python train.py --num_hidden_layers=15 --hidden_size=192 --num_attention_heads=6 --num_key_value_heads=6 --head_dim=32 --intermediate_size=384 --vocab_size=2048 --hidden_act="geglu" --norm="rmsnorm" --norm_place="pre" --norm_eps=1e-06 --positions="rope" --rope_theta=10000.0 --rope_fraction=1.0 --qk_norm=false --attn_scale=0.177 --bias="none" --tie_word_embeddings=true --parallel_block=false --init="uniform" --init_std_qkv=0.0382 --init_std_o=0.0 --init_std_up=0.0382 --init_std_down=0.0 --optimizer="adam_variant" --learning_rate=0.00104 --beta1=0.9 --weight_decay=0.094 --lr_head=0.00543 --max_grad_norm=1.0 --warmup_steps=250 --schedule="wsd" --decay_fraction=0.645 --decay_shape="linear" --final_lr_fraction=0.1 --batch_tokens=8192 --max_seq_len=256 --doc_mask=false --train_tokens=100000000 --max_steps=12208 --dataset="wikipedia_en"
MLP neurons of a small language model. Each row is named by its layer, matrix (gate and up: input weights) and neuron, and shows model dimensions 80-175. Each number is 128 + 24 x the weight over its row's rms, rounded and kept within 0 to 255. Numbers have three digits each. A neuron's up and down rows have the sign that makes its largest values positive.
A block is one neuron, or neurons of one layer that tend to fire together. After each block is what it responds to, as a language model described it from the Wikipedia text at the highest values.

L7.gate304:107140122133141102123135103112123124099104152126123110133118118138112150133091141137136116144167152125132163143122168146122131104085147128158112113122114148081120152150114102116112099175147167162138107140096150116136129140102066154100102126152129164130155145125158111118097140104135141179
L7.up304:104125072158108127109109108188174118118138118118093137144130127088151116138126121105151149118156143142114156148084125112141149179098142163144134144130146118114140132164125165142143120186101107132148164092144125113087167122114164132114132145144127175141153167132122082137116132113105152104
Description: Possessive marker and suffixes

L10.gate1:142124132123133145148136124132112104132119150108141136129140161141111091141129166141120136145149129145080104100109149095093103125135098138143114114089112144087155146148096112130159136115111159120100132121144120078109113147112150131128098136155104102139099158095136105191141145125129131158
L10.up1:105109099108145098134165117078147125151102131134124143137135126121161090173130129158074139075127115158152112135138114136131095131181116153130107102126123084142129109172125135158155149150143118149144123153140104112143154179138113136078106129136144087125141143129094089105137112149108135114
L10.gate23:127110175134114103114126139172155117128109133133130134145144104194079153145115150113124142117087102143117123112104153124108118183112115170116153139125109143113098097128106146118131119142137103059114086139144134115136146100136115166140121132078105112141164123107137133108138176143134153183
L10.up23:115085119123105137162137136172174081135109149124080124114163112131159086128137111158137154132118140149103100117199124155153163113127153142117147077117144150112136069119108106138136162107135095107128152122131154148141113076145191148135125142167155125125143147154178102138121124121108149133
L10.gate55:111135137165093118126095127127131120127137178181137178134163115126095105113137130145146130133145140128113135135103156130155153111114142121125119099118177170099159131168131114149150114124117102120134131100102100076139100079160121153139120155130097146127132127116150125113131117146133139131
L10.up55:143172135132112076118151139162170120100129104157155123104142082162126128095173107144134078128102139107124071096139145125132173149127152119110139161152126161079154119108087131115130118103095176145133132122122124092138122125130074162129100133147128144127163127125153103127127128132136118155
L10.gate58:124132128137135144108084167106128117107107092104124137125136086147155133093125128128111136118113133132149120097128118124143148161119184100105164120146184100118134116127132095143137123126087099121147115116188163090130104099106135109159105131146092115126131078135148123134139124138117114149
L10.up58:111160154132126120136112123138100097112143111143082139151169101128140142142180128118140142122137106113097107082096128152123137136141156139129118075140129131143104168132131143070079106133121096138108131095116107135112147156101128105104156091157148110149150121107152098155119166168157146157
L10.gate80:113087078149126109121113084137159141101081153141142159121117119107140081090149155167098159116144151160119119114088166131110136123149137155107136184104127167102146112135084132147132099162123165124122121131166105077159099145149097104138111118121115098140157104108148116116107141151148129130
L10.up80:177101135167077136110109098122127121087113142103098136165122079142132144128115155109118138098105184106151124125100145108115105133121107142158175156092180107121155108110109092122153141100144105101145124109130088130140081134130155121150106133141078129136149161099080134096148122170144151106
L10.gate99:127122160122095126120124103185097104143128116147130097110150122150090162120137165174130138096156133156125126141125134143137160175092146125108098106140139164135093122124112111130147137134079127133149106119168132124141149118145091111127100114116136090127117117155132091121102175145143096136
L10.up99:075162160125149145123139165157104124101107116145111109151154116137098162125174158181130130078118146145158131151133134117124111123114152165100145122130110124139104085098113073147143198159100119122157123127110148098143151142120097153100117137105109141117135126129133108149115130098129128151
L10.gate101:107131121115123099135134135147118149129127137096149186139136090091128116111138123146102122153092146165113126119122132137113146120105138124125129112097104140110163118119132076135111097131110100130189130116178125116112097104129108115097080135117103105189156117115127104133108125135115102161
L10.up101:161083136142134116110140118130166115137119118096144111119119092178146134101093163128131116122121105170100092099098111107078082140111160158136150159122108134143125126152128128144110068182087126146160146098150128101116098110127098053085123109109110128148147111079157138089124138137142117128
L10.gate106:125134134119125122168142132133156139160156142120111129155194136159120176128159122141140118086126136141117086156117139100132128163140142111139110099106145150110176104095121087119149137137121140128116120134081134085136185143116149117136092128136128085137118155153116108127094148107107135164
L10.up106:123136125180107130132144141168147095133085155130108136105110148126151103144135152114124141110146058095121115133130137144136109126135150132163093170098134142099169096155137151119127122168123146168134126130143123156135142191107141103128104081138111130116134196111111147103125130100121122106
L10.gate160:162186128150126122077152155142111119069156117091118106154142114147137142118166153156133136076141161114117069152100099151125162142120151161137094144153098155121119093138116110129133162157082142123139122149127103115117086067149126127133104131087121141139155112135159157121157146156132161133
L10.up160:119125163164138130106137161142142123111104136116078139112149121111146131091139156146152123146146126157067107135080122086135104117150146113140160137128117119091137120113104101123153177078107145108125111118114166144091095144137145111094099136149109136148125143166115141169143080094160112141
L10.gate173:140150120180127138120089156121117138140123136136152124169115110084125137135118153136108121091116139131083096113153158104122107154113113165116111137157132088135100097155125143124086151147105099097139121166141107152147119129113097138128068160159110143112122162126118129084142098161104137138
L10.up173:125147135158105167116106170090163136096113099082116116127157104103145121109123168150117168118122102141143108151155099139104121094104161111133136118130104136149148101190136137152116173109120177090169131128129092111126073132145145102133137130150102133092148162124098100118096107107071110117
L10.gate175:136130103163097096110139111121141108098135114116152147103157107119103103135087118158124169092119083124135119095141169109110135109150183113131120162146118142146127100133086139130157147113171117131157132146128125115158175124135156131115166144193119150149145141102120124117143113094143139106
L10.up175:150082117151143170134128133131156131102125110095129120110129125141132157075104115099139138130128067168093117114130135125138126133130109134119138130154118163120156094149123139170133131130088163133140141076111107092138098110125152159097141129163131119137167151148113070150113117075134146162
L10.gate178:139161146110107145129099124109147123078138122075160117131115102150081142087117126141125150105118158163101092134112132160177117162110177133109146137121185149111158116152134102123101119115121084149181100126100195144136138080151153097138128124144130144158111125151113148126085101156130150161
L10.up178:105145122152132111148153140100156098103114141109118174150073124110112131103121096122099157157115142082124081111086136149124166115127154132115120133093149101103122111182118153161100074124111125149126100183119132114175183141140121132149168156151136194120159151134148156097126078142125152145
L10.gate182:137141146145138113105062160121164148085122150105109120140130109131096103085115122117130140101149156129146142145124149161133127133140157087126158111197151129110124127115135144151149095097142128119172132128120164093164102149126085122139149136122091121110079126095141102146121136113097172157
L10.up182:127164123123136118094119137142134121136151073110165141145141155119114127132108094087157145104113076150105162155152121104124134102104118113127121133135117128118130120121152099121130077134108082164141145096109140110124130150109106156182087141135113142148141130067178166111097111107077116148
L10.gate238:123120089167087117096137106149104127133098120093093152166153159157115151150150137159179077109153111124129112098117150129113146129103155102166104122107122084117140156135182112110129109108142113099173160139125148145146100126133142115114104151109109149159111149087147090096092137106104106154
L10.up238:166174117117114126112137169118110161135145119096162139157108077113151142103106135108169128142112096152127161128126122137118105142095084079114141158100127134116118163140133098183161128097145120140149117159144138150156140099096149119109114154110159159168156114175141070120119103144167117105
L10.gate253:215109141117119174161137069108071115129121121104168121092153093125127119119134099103118151084123167109127139143107154119128134128118128098122106119136123128164104100148122091135143098124101099099138129139157116128151135118154124146118144104171132135126178117122158126115125139126107146127
L10.up253:175142113087120175148135125135118147121179100105162132147160108146153144104119111124130142086108163144104124145139122118107162110080154092108125147119165107127161115143104108148130088124075116139147138159153103141178107140116125126126149127118104084138116092088129090125131120139083154123
L10.gate315:140161123144139127108124101103121128129078147126171145139142110157159143167095100129134179120152130138113145111114111095111100175119130069133165111116114120165110126095095110122124137154077156094123072152127132140189092129152102117126139138108128056128169111149149150072135140118132120135
L10.up315:186112132130126138139119096165139107121159148117120130087118124147115132112131127123183144121117114161166114152131157099109111129117098079104192089126112122145145162118127135153135117149119149125088056124124067082099111115129157132102128157130115113154176157138164120124114127119139119099
Description: Superlatives and ranking words

L7.gate32:185178118098130133088111105068092114143134152124124174115162145141128124153122102094106145151109127124120144118098140089155110127146096110102149118142069186128127166139126114108110133126141124152127138134122083120198138108136173107135123103136170120140135142110130101117156182095138154133
L7.up32:144114094110095161140140125140117129134147112113134154120134088121155127142093101138133111118127151151084158120120117146168134110134164102106146093139140060115164128111080109118134158120143113131130122141177130108122144135147142103111153150077063139118142140114148128068134140110110152138
Description: Ordinals and mid-word pieces

L10.gate7:143101130153126170102102142098118109099087144105145138121148111146106124106107150106111142084146109153121107146110103096127138091099107047143117096125118193141160129101130086150138149126140126072136102160117141150129146083160125111161148132144115110109165124108170154156122128151165124123
L10.up7:154080143127092134110132101128100096117121122126154118110164116125127110144108126098115123100107140176125119158077165128132133082102105138125116107057088119090117119098117121127123091101119095123108127153111143108128113155110114126135082126155155126114154099132151181134124121128193107094
L10.gate24:134088131146134132122127099123163113119027175143107117125098170129146091112088122132094129158193116115120121154108123135118111130133118137162127131114135098114142121091119125136100173111131128105123107146143131137134136155134120173143118127199127089137177170103149140122124100109109129101
L10.up24:103123125143138108113140105158074120140122159130104084128125116136117150097100098098127150143145128112123139142098143094109140119133111086141143153142143208111098120126098138162141135107126136163117112186096095155158171130138183143155089158105137146141145143097142130105152128134146132123
L10.gate48:137095101145154107126143138192063124079141158144109145143159167137094114117121124143105158135157145079100126146085132122147161158152117102127090137115118123139102096067153114108123144116092084135104124121117150112135106115150108180096090174140146145140111125123146147131146081152167128143
L10.up48:098108126119138099123147086151133088120122140111112125139135109121155113101127140145114061123121165095089150146124102118137141142087118153145146134100127203107081138120139144107122160122132137154126092135132180161138089128118162102163097111136124145138159107095099106155132131159118090116
L10.gate66:132131125136119101096137119124156139140143170151125136099097183103128140097129105129138150137146137074153158143099120130179155129151133103107104161146115138123144106143105096144155113120120082102155121100129107158103149107141096142124139123134104108129120143123193136109157144118150153130
L10.up66:119122149102091142129144122102121163121166153118160142150125131129113119137140114063151144137122138119120144126119111131158102132137088119099085180128111176136134151148102126153192110155153153093097114126089087117088078106113133113153136118142128081135093142143171135151095096124159120115
L10.gate85:098106126082111149169138131164133126129129183128133135122138101091094156124153110134121127140172103118130123106133097170132136124162143146094112171128090142145119104123146085174099125130150128110123127156098132085161113156123142140131155148123167116136126130116130117119147121091136136158
L10.up85:092139141099137129134128125136117116131131145172122092125112109160122131122139128099105142144111119114109125118104113100138118135126142080116176157147154121154091093113132140149117145130118127112143113114119147103140189170125089130090129155140133151124122164110097101161145105105130155110
L10.gate103:148105146137164133112119140123121106092112167181085096147109149125099096146127133159112110170117113112073138146126105151125166107128128122129089124072164168157120125098092135163162103123167131139135092144108168119084147106167124154111174113159131132130131162136182116100138147108131154158
L10.up103:112132143136097166152106128149159066103130134115120151153134126147137111135119146088117146116099151109143092124133101124132132125153088151140124091123148125124128082155072152114140138126129125110167165149136109146155124110154145150140179095123097135131162125119115136113133113109147142094
L10.gate115:111122115130139151118131123064139084132171143139096140157143122100115155094111117078109130129179132145114178139092128141115112144085123086085103155126148163127120105147126128152106138126113087152099066136132151101174138115144140179109123128190142153140169141114156112109153129154115095133
L10.up115:123136116159149125158137132133122133084118153147128081143171114126126155151143152161171118111127155116093106148162156102121122164128111134133139157168135135106113132084138167120137168104116096127130127146157117154140168127137123116123124132136136135111139130080133164174139117193161131131
L10.gate152:136133144116142157136162103130097126127121128094111097129120162095121142126154139160139110134134148108133119102101167170123099155129192140109105049116133136092114115079133124133100133095124175175145099130138123100127120136160138154149098142122137168133146081199156151136134145104157165150
L10.up152:203112108123148148151098129143119148056072116160153060149147113141115150099103150119100107112144156129092118112143123133086126113106102136128119181136164167100127169101092119097149158118126117148161144133116128114103081142120123126088103136117131130141141131141128138154119149138143117111
L10.gate162:149126190140164081122097101133131157135104147134167132139090149118082124136128173149148165120177135118188089132142162134128141152120126103045133135121109138094131117112115116145118133145111136071140127170132122102106108125176084149190110167127134129135131139142132156120150106187136135144
L10.up162:111121111135107073130075097104112124132123137141167173134121093125095120139109166117111153103134100129133127127107156066131090133137106102147110145171130118141149106097131129170142175142135138142116184180133105085152122099129147148106076160122125138126139122120124125106105119142142141122
L10.gate220:166097146108160090125154111138113147146122154136127114129143128106141108083085103108128143119134084108121152141146166117121174101111103114102124131154134172134104105135151124113133098121143125089136115148143121130143097136148096158140123134174105104098086099115147120098111136163177123095
L10.up220:114097124108103086154185105124150152130113131084130106126147128096166147094141076134127147187160148100106138174103083134102134127153158132119119124119128149093096111086119130105078138154139137116111102110117128133093151116140113109122084131187139178160137147120145184092126109151166135140
L10.gate261:095129151117134111086158110169150132116139146109156103132124165122152104128127131135099112156152102066139131154101080127140124177138152153100135093142118128122117138151138104117116115185110153155127121106163133082114116112140127137194135064146104116106149105122169097130127148098127112092
L10.up261:152092156137141147164153175172096097100110180121151113135085123123154126129116124098107117121124153130126152121095172141152112124165138134099138141083123150103134133145173128134114106154137141170104148179139160111095210121117067114126142136160127113090128099137166144117141151131126171136
L10.gate285:128117145185166110143116157140114152137108142181107155153063116129110152099135146134118142115147105110114164142115157168104163127157103145136116145093150161117093111158130131141140120101097139120142084182130131147117085142133076126181138147142114065125156143125156189083152135171148167138
L10.up285:113127134126117159141170109149102153132124128143143141092107185128111128170120138129128133159131105130081147091199149162155137125159094145178152173113128129113097105128067138143132111109143130132140110167106114063117126173112134095130108128147107101130106144146121137087147136099150111134
L10.gate289:134134167113125097122145146189150141146151177139147129117159148093087115175127123101135132145134082142167173150124111102156125136085093076129150156085125122140109137111143157107105123112128074098139130150115091118160096155122125145119100133145125126116113140127105151120097152153147134154
L10.up289:105115125155111146134118123108109081146134146086091104108125125155110123121120100120133078137138164072102082114114151122151118158144143137138135140144101092132149117107077111090102128167118139116105145103102114159144143111137132098094116143117205132150112114162113099168132130123127142120
L10.gate314:160140136161183117120123090134087105130117128107109142126147112134086096133134096113089125164153110096090107102112131093123100085148179182111142097107103147137106138100159129131107125126131128112129094133152105106159158139127101147101131138196092130133147158111154168137114138144131106168
L10.up314:092109104095121146150162143081127115144142128153142125128134170122151121120092105130107100113113148124162113138107142125122143112144101092127093125110170127144157116148087151153153138132157142141153164163172119063114102125141085147157095157181138099117119109146089128141137109157095085099
L10.gate329:167126130164123103113072104124170132140153124170117138118093152133123121102109122111090144145159126135135125183129123149137105110127124141106106140097105150123128132107167112147151106072077160134141077096103087141126078056139084142155119135128126115168141119138143120113137149152135116114
L10.up329:106144136150142110101097123195129122095124133096079116136088111106152134111173107130083160080123138061103131135102154134135150130109098135116179065179151142134138113107132148111111134103162133150163110121137150164112135112137159125145133110139146108118172097084132122136147105138138132122
L10.gate379:143150137170127097104096100130082085131098122155127127120142198122107125155126123124141139150124157085104122146121135119153174128160115096135095133120164133163091106149105104137130125092131148119123074127133122140097144123171090164130128149113127119127108104098145123146149165103137114121
L10.up379:088117126122127159126142099176085136120128164148090108134081164168135142121086072162151158103140104156126133147106137118144149118136134127170108117093133136138151131118130104125173133149125115109123131153121165147130111164101143119130089169122164139178131132111123131127127128124160115121
Description: Indefinite article before description

L2.gate18:143127160144114116096104113104115133145135133159133132104164109107122100095138108112099129140177148104120106136124120157134125113119165072116111084133130129138143123119099163120125166103120154119121100141132112102099094162115110136147135083140104149100148094108104126150136149182152154143
L2.up18:075154096120112092141138127165154101140139141141142104111147150101120082112126134110094150103133110165124104117134177143118092149120147122155167082119149116123154110139174162121118193107074124115172127088138119087115159113118132093118111125122167120133166155080137146106103138166140138145
L2.gate171:100122132102176090098142133119106152119145175138131159154143089155158113138134128135055137107137147124141122099082116129141128164103127108120117128134100128164121126110131112090137099050127134152153119148143140151114109160134103151108142112110148161119158163141127125126116128100100132142
L2.up171:125139165100138125148140127115130171161156117153144120128130118131145143061154107136135099121092183101138097094155170169152173135149166095160127115120175091112087105126135119084147135127120138098161115139167181169170109104156151106111112123114128109156152133147156123113132108150140159160
L2.gate256:148142100081152171111090156136152107111102091126183142111146105097131169177186116107152106133163142106113148120112089127115134137131146090160099095171151138129097188134129136130157130131111139133200127169089110104157118127128074097151118127122129153110124120142118170126149156120102155118
L2.up256:100162130081128120103119107144139160156123129119127102124146136099154088108160081156122141118123138134134158139111126142160102157138151116106154091153124152135142140169084124116137113101135132110155107150132083126137172138149108115099092111160098121143160131157089109120177168170095171100
L2.gate309:125132112146146101100107095147148132151150113147111096143098111103161098080169139145115152109128142144108119133138171155142103138099135135168105147101175119130106122134155071100116138139117113109167144121135118143111125144135094079133140117117150128104114119128119167170148097082149185106
L2.up309:136125142149143097126102106160134154133142092162106096141151117109149100081169155135102144111114136150125121138135145155154135102105127131168107130105177123091129099105126108118124118150093133130118144138151109119113146109127072056132154143107123124108100095127148161168140146104127189115
Description: Word-start fragment tokens

L7.gate124:143145152161125128106113093118092074124127140117158149091104153124122116175123131135114159102147123146139124108151137131186137140123111124128118181098059182126144117094130150117114168146138113194107114119108115156144147125166164106147140144161147100140161134101118112151154093141118111118
L7.up124:111140103127141101122101130127139102110131161149109130111130164073080137111117122146188134109136138154124135143123167135088129129168153121116133127154143150121089090121158076093124173125157100139127104185127137098144124126138179116169162131101146140136146152102100168130197133149094171132
Description: Word-internal "an"/"et" pieces

L2.gate54:165173148118137166138090152121122130139133154081138156176139093119101148137135145103138141108110130107107182075169148157121079121123156168109130125129094136127141137131151117151107115153131136164114110116104182139155148175134133139154112145142103111153165141112127139163114106145100145148
L2.up54:184146148140115163115128163136136136113130145095149123136126109157090134157113094157116154146117121088101146131162140159131087131108143107096123117154114158114137169156133127177121103090078163145189148117125151121132154123124163158165117123134105139137085151100139142157134127134137138139
L2.gate303:173171140126162141152159149123123140091110120087125161131137116102109136176126132128163142098103135121123134148090114106122149099151111110131127180149130106095152202133124099131164094166143132150131133132159128091115093095113123117139109157143115110168141153145166124157108107146150167118
L2.up303:143129121114138127125137139121130121147075126083123187128165124111164136150106115136138140137116117091117122142109115150151126175108159128123123106124071190079104163130102110108121139130116128133119128188126105112150132068150131122127092124138124157154124147128147163122100082110141130117
L2.gate352:109125114114109154092165200110106115102129128108117166102137120142161179195127164102080124105167120141152148135113159105131135166139162131126130123114108169126121116142104129122129140122088134141145110091130093132106123135112160106154116121117127103125111107107180127077118191122149156101
L2.up352:137139120126094118149131161125131139109152120100109164115141116125127136167131161117061095111127135124119098148106149158136114145116127149126141139139104125097114106125133145121164104111126155140155105101106108124090117160100127117124121149171118115141119142085144083066096173143139150096
L2.gate356:179137146140119139113135127152116139125130103133109161151162120162141136134168127144086145114142118139131153117086149143122091134145146123122112123145143112099129131111124123134096158134130168128163153165170142088141117098140104138136120123108089121141135149133126115163154171107111177150
L2.up356:166131127096121128126111123158115100127123121114122180149181117158137147121136166162149124138147157106125101089119145160123062181104140130133080138151099144085099132119111137098067138137083151141127152135105127112107125114131132118121147101106100142083110142118085136117094125149157150137
Description: Adjective endings; were/been

L2.gate23:119142145090109139121162121154117122136122167093104139106134162127121106122157090109161114115152121129143132134109150097137107088160128155130138148158119114137179157120137130147159132142150168188122157099125150154141144114101139089077106127119121110124097125124118179106152130110116177124
L2.up23:113091133121094136105130147136129104149157125103174121077135102148145131131149115151124122126140110079119102166102165092077114092199108113128117120188122140134100126166093147111116155114132178124172174163178146112143147149134142165132098118126141135145117148128117185116103131130125095130
L2.gate206:138178146092104114152114094149165142119160190110097141139099127096140131133111136081109133104136119086126147114123146121102143119139093091130127110073110106142098156136147097131120105137146119143145153084162136117138141136099118145119121117123128146151082138142167124125099140105136164120
L2.up206:129151128146152070090115095154158172128173106107076165175158128164121135065127128122122150111098108119125111127106118117128161128138080058103133117113152105137123102139079101129164093121115116151158163126132132196132155100159113156143097119130080132104091134106124097166121115126130160123
L2.gate209:101150110143154090124146101149113148125150107118115085125131111153111104158128162137106086109141147106119138112173140143087134151149117110129119151116118090137157136130142119123133121122144155087118102150142122119055165128145131110131119138183138149063112122119141132161071121101111187133
L2.up209:123162105122082117134173122130151140132165081103117138139140133164110128151133125155132123152129100106159117127181111150061138118121107162140174126128121106142113166146069152180115108121084122099116183136114134134120146145163167140112112148131122121133118122181107107156119118133130059127
L2.gate325:116113127134121168097160168115144096097135100132126087117120133115130125128112143095150145089101116107159130123120141151119122133124189171144162093110107102098105107155149109139093194168130114147167130112091137125129126136126099116118120126115130156147140110134158109123089099104161092090
L2.up325:127116106142128142136118152124147147105161130135108093101162118091169126124097122084129123098096102149148104122117127145126115129099157149128207130094110117078142094116122135122147202131175088205143116103117132138120161149104162107137120141129137149157109149087131112085142111133154100108
Description: Apostrophe after names

L10.gate17:111136077127156067125147111105127117140112160143111109137147182128126137107138152152128120109146124108129127200169145154154129175178145179120096094131132117118099117125137106128112133119118122093087131123127150128138121110117122156146102145118126161132143158139160121108133167125161117127
L10.up17:173121145129144111137137109124159141108142177095115148116086117111108114138132145114161144125135105116121115147143095086137121122147147157108118112052138163121163170123107099129125137107106078109139127108102104131134155129165120178123153150128130113115141134097112125140152144108126091126
L10.gate18:120147112125131124113115116140173075145125137128138145148141147154159105152101136094130118129152118125121148092129114099084179170100131128129098086123135105132124161109142170120132129085128179115137128166127096104163124119125109111128091143087132139151127139121134108093156134162098145129
L10.up18:069112120108145071154168103171111106116124187101102140098129116110125116133129159148116124098134108098143146175081097131127120160099122172119123128144138176089140121155140130140143084162101119114103166137164150119151172105115100130123109151102139143119134135129161159102144122092149111135
L10.gate22:082171110145188117136100116114120145168088108136155162111093147121158151153112134130072125089159081122139117085108149150117153142126118089113137129094134149144114132097096150114084121098142136141147162139098128108179183125116114175133137144098168134130159105105140058136156148124128140152
L10.up22:150120166118141134136164113138082123119144139106160112111142108160110106130106126101132113140157120110190173165136136120126112106151117119163136108148192138118140162141124122102136140103082179124115131096139110106150152106113135096149112100108127115113121093118135151147184146114139126168
L10.gate143:131138116111111152115092123155111140126117156125110125151072118124124131117136187128141139133109107164179116154124155127111141173125115160131129179136089123139153165131108099116121156100137114139136105104110108111112123146150129084149149129104163125099116145143096137109140164106134130098
L10.up143:129170114153113138133143111108079115124131127112095157147136174141124105141128111095137104140111112153086181124102123124165130108096118169148135126104096102108149130117134102124131130102132157161134132116130108158139136170113134142176081147183180146142157175127118168080138136137164091129
L10.gate145:126101117119156106124116142115156134124115171074145117102115158142150108158140125145115159108168129123155157164134120088134118134158138110123127147137163148107114183085133121184107127147113124116108139142107105127130119116125103140164084173155138120118140113137142128110155155107103121080
L10.up145:161133118139103101121124158108159159149124140105090100146123132123143121139104093125124091163150130113156167154150170120131155139125106116103127137120119128153162168130096119141109099120088187156090142158160164128101116139107105127145092108175121161112134123099131123133101151117156160129
L10.gate147:145138109098154111117176111095093179087134147136149148145160115159130131101137155118124103126150114113179093193076122153063082121136121119094113115110124152116100130138115121169120123136080139134099141114108128077156135102141130169170119128124144128113149081109142117119117136157118150134
L10.up147:080101138113101113115140120135159110093143140127121149154120123096120135147106117135128146094099102163174124129125135084055118109148144128103092074122142107111110126153149143142166153128118162090093126130160087151138103138113121112136126103156129077083142120116136130125131161171113109125
L10.gate172:129146096133157126145140142134120163109123107148107139128101126131089117152130157151107143137099149135120110133165167137127144148091158129134120192134145176124135119122120125142148157084133160139142136135151141163191093109148096143147113148104135108095147139104164127131163172139162114124
L10.up172:091139062099153111143127117065108131115096142130115166147133136122124119134103103138149150165083099119105128161172115129143100142133159110110129135107135122132142114071126097142117135173122071114116157166154179114134131114110127160109122171091145160112132151081161139095143162163151121144
L10.gate174:111144139108192084106174125144082137104127153148131144119134155172079152120134142092101131137121099101087116097141178155111113140167114172151096153104131111150114127116107148137134109126095141126142167111079146147145120129116120149141147120158128132088128118147156143139162120131145135097
L10.up174:147145132138112140152130079157184146111122150155097097121150096127111106135119141179167115128120186121117114093182140121171146098090137136103106131131120147146111130168133153100144135122122147069106137115117126115094103115160094098093139162107123135166124129176158129103109166127156091122
L10.gate180:127154106172146096111090099115128139151158155179113118143123171154142094166117087127127126143144107128141128133109133128092102123133152122095111133067122115158127151105154118132111104092113107099095143157130164147104117130120070172129102142121104142140158140088132164123123127153118116123
L10.up180:172118174209143165123095135176108130100127141144107112110116119133153155155134162164135102164136108092120128165097125138128106134142129153062104072140104128133142136135151148147162137089166152131140114145144112160096103142115140108114153123117123160104163088111141105138101110132112128146
L10.gate218:103162165111127152154127110138085139072130131148138116113165121129090159124130150150130116106139105115134122192117125104123151174175135164132110126085130082170147124121143146138133118128113153106145146129150113131118110143148120111124128139101142152094135098097135120107132133111174159150
L10.up218:094142149123140140119112141155130148115144150096108124089129103102139130113137124143126069170117159113076136118113107151167158072124137152116108168136153119091124076111140143147108131112137115169089121125146073148148136088131155131146106170164119116179133111138105130164091112165113131141
L10.gate288:154131177156128118103135138143177104109109088091110141115121164153156111114127126138096161145155132109104092104155149127168149147152122137119118123130117156176175144094116085092121145115138121142129149102099121113134079146132130127131113134128129115107140122115121158165187142136161139135
L10.up288:091127137130125120125122156129158104121100087113085133140114104116117133143126070092082119140120106125126136131098120122165085143197160128121086143140146144146158137093138147116099153106116132119139138124131141084131116190124111110120148094098131070143095137169107118141148130133153102168
L10.gate318:145092161087121116144115145177144116134147146119099099127133107118128118170138146136125130155133092134112166147147132145112158142119123157106161144142164147146179135118121134142115124145116139101106134093160141147176134139154122125143094152107167070164135128133180169097120167135153101159
L10.up318:149172084121147195165094115161117168137100137132170108089135139151110122119145149118108096116135126101150147112158132091164180129073057140143122136084136135178136116125164110096171106124154134144118112144130111143098096136144112136099148151136162143111155121131165116166147137090120120105
L10.gate331:139159156113078115145118061123118129142079151125083133121161136155168071143168151143136155107193086184129120114126157137145109149149109162154142129107145153109120114131144146173103138127103122126159135123095152119150126127134141123150156166133123113144173166114112082078149125143126133128
L10.up331:118125126103142127107104167128212181098128135126119124111134176121081147131111146136119136136144088162141114137152131174116129114183106151163135130124122150125173110134130129126077137112160166119093129112107164134100152161119069171099129109138128118137073104101109109134177186143158090082
L10.gate338:146135144068158133115137110133112154121135141125085129124141129156167123132108133114154103132168121148117103160133126139165131129141119073120111128154110142132127084135126080152103097069109119139168144111119131117126111107149104162106105144106143152169132156157145102121118156121123114123
L10.up338:113137116081136101137115157150122130127105149163078106126138127094140117116080119142163142131135079141109109140124139113088096131155127121134104084120106154089132180131123119122173111097158133132129185120143109155155137112148134141096136115108148068128140146127149123190105117114159131121
L10.gate372:141127168135133161122173145095121131140106133156135130115156131095147134102156116159101153096099134158113124144163133122151128160126136157098129073127109151079115136124144115128156102063177136165168153124161092149156107154130123167145120117111158109131158118139131140114144107121114135113
L10.up372:141159074160131116124134134136128127182153138144112110122135149192130158111185138127146101122130122137176122131123154138126167138146092134109118145159095130155093163114171137108126114107136122151122116131143107131123116125079151115145113133086132169099104136151147125097092175110179150076
L10.gate373:139164165077169119119129145135115122130122134104105152123157116135118127104154077152110105106141101145079158121126145145133094140123147125109138106118165138060160099151139130115112118069094049151176120111172158136164102095162083161142140173148172122078120148098158151111171119117151104147
L10.up373:060108161162169145113159111116114111150150152123121171151140171130158088095138118136086118147105112125111100127126094147123130160134144153145118144084140090157143143147116116112115138142125127119119113107122108120115116170120100149159150122130160139141135181108136126178136100093145149151
Description: Mid-word fragments, possessive apostrophes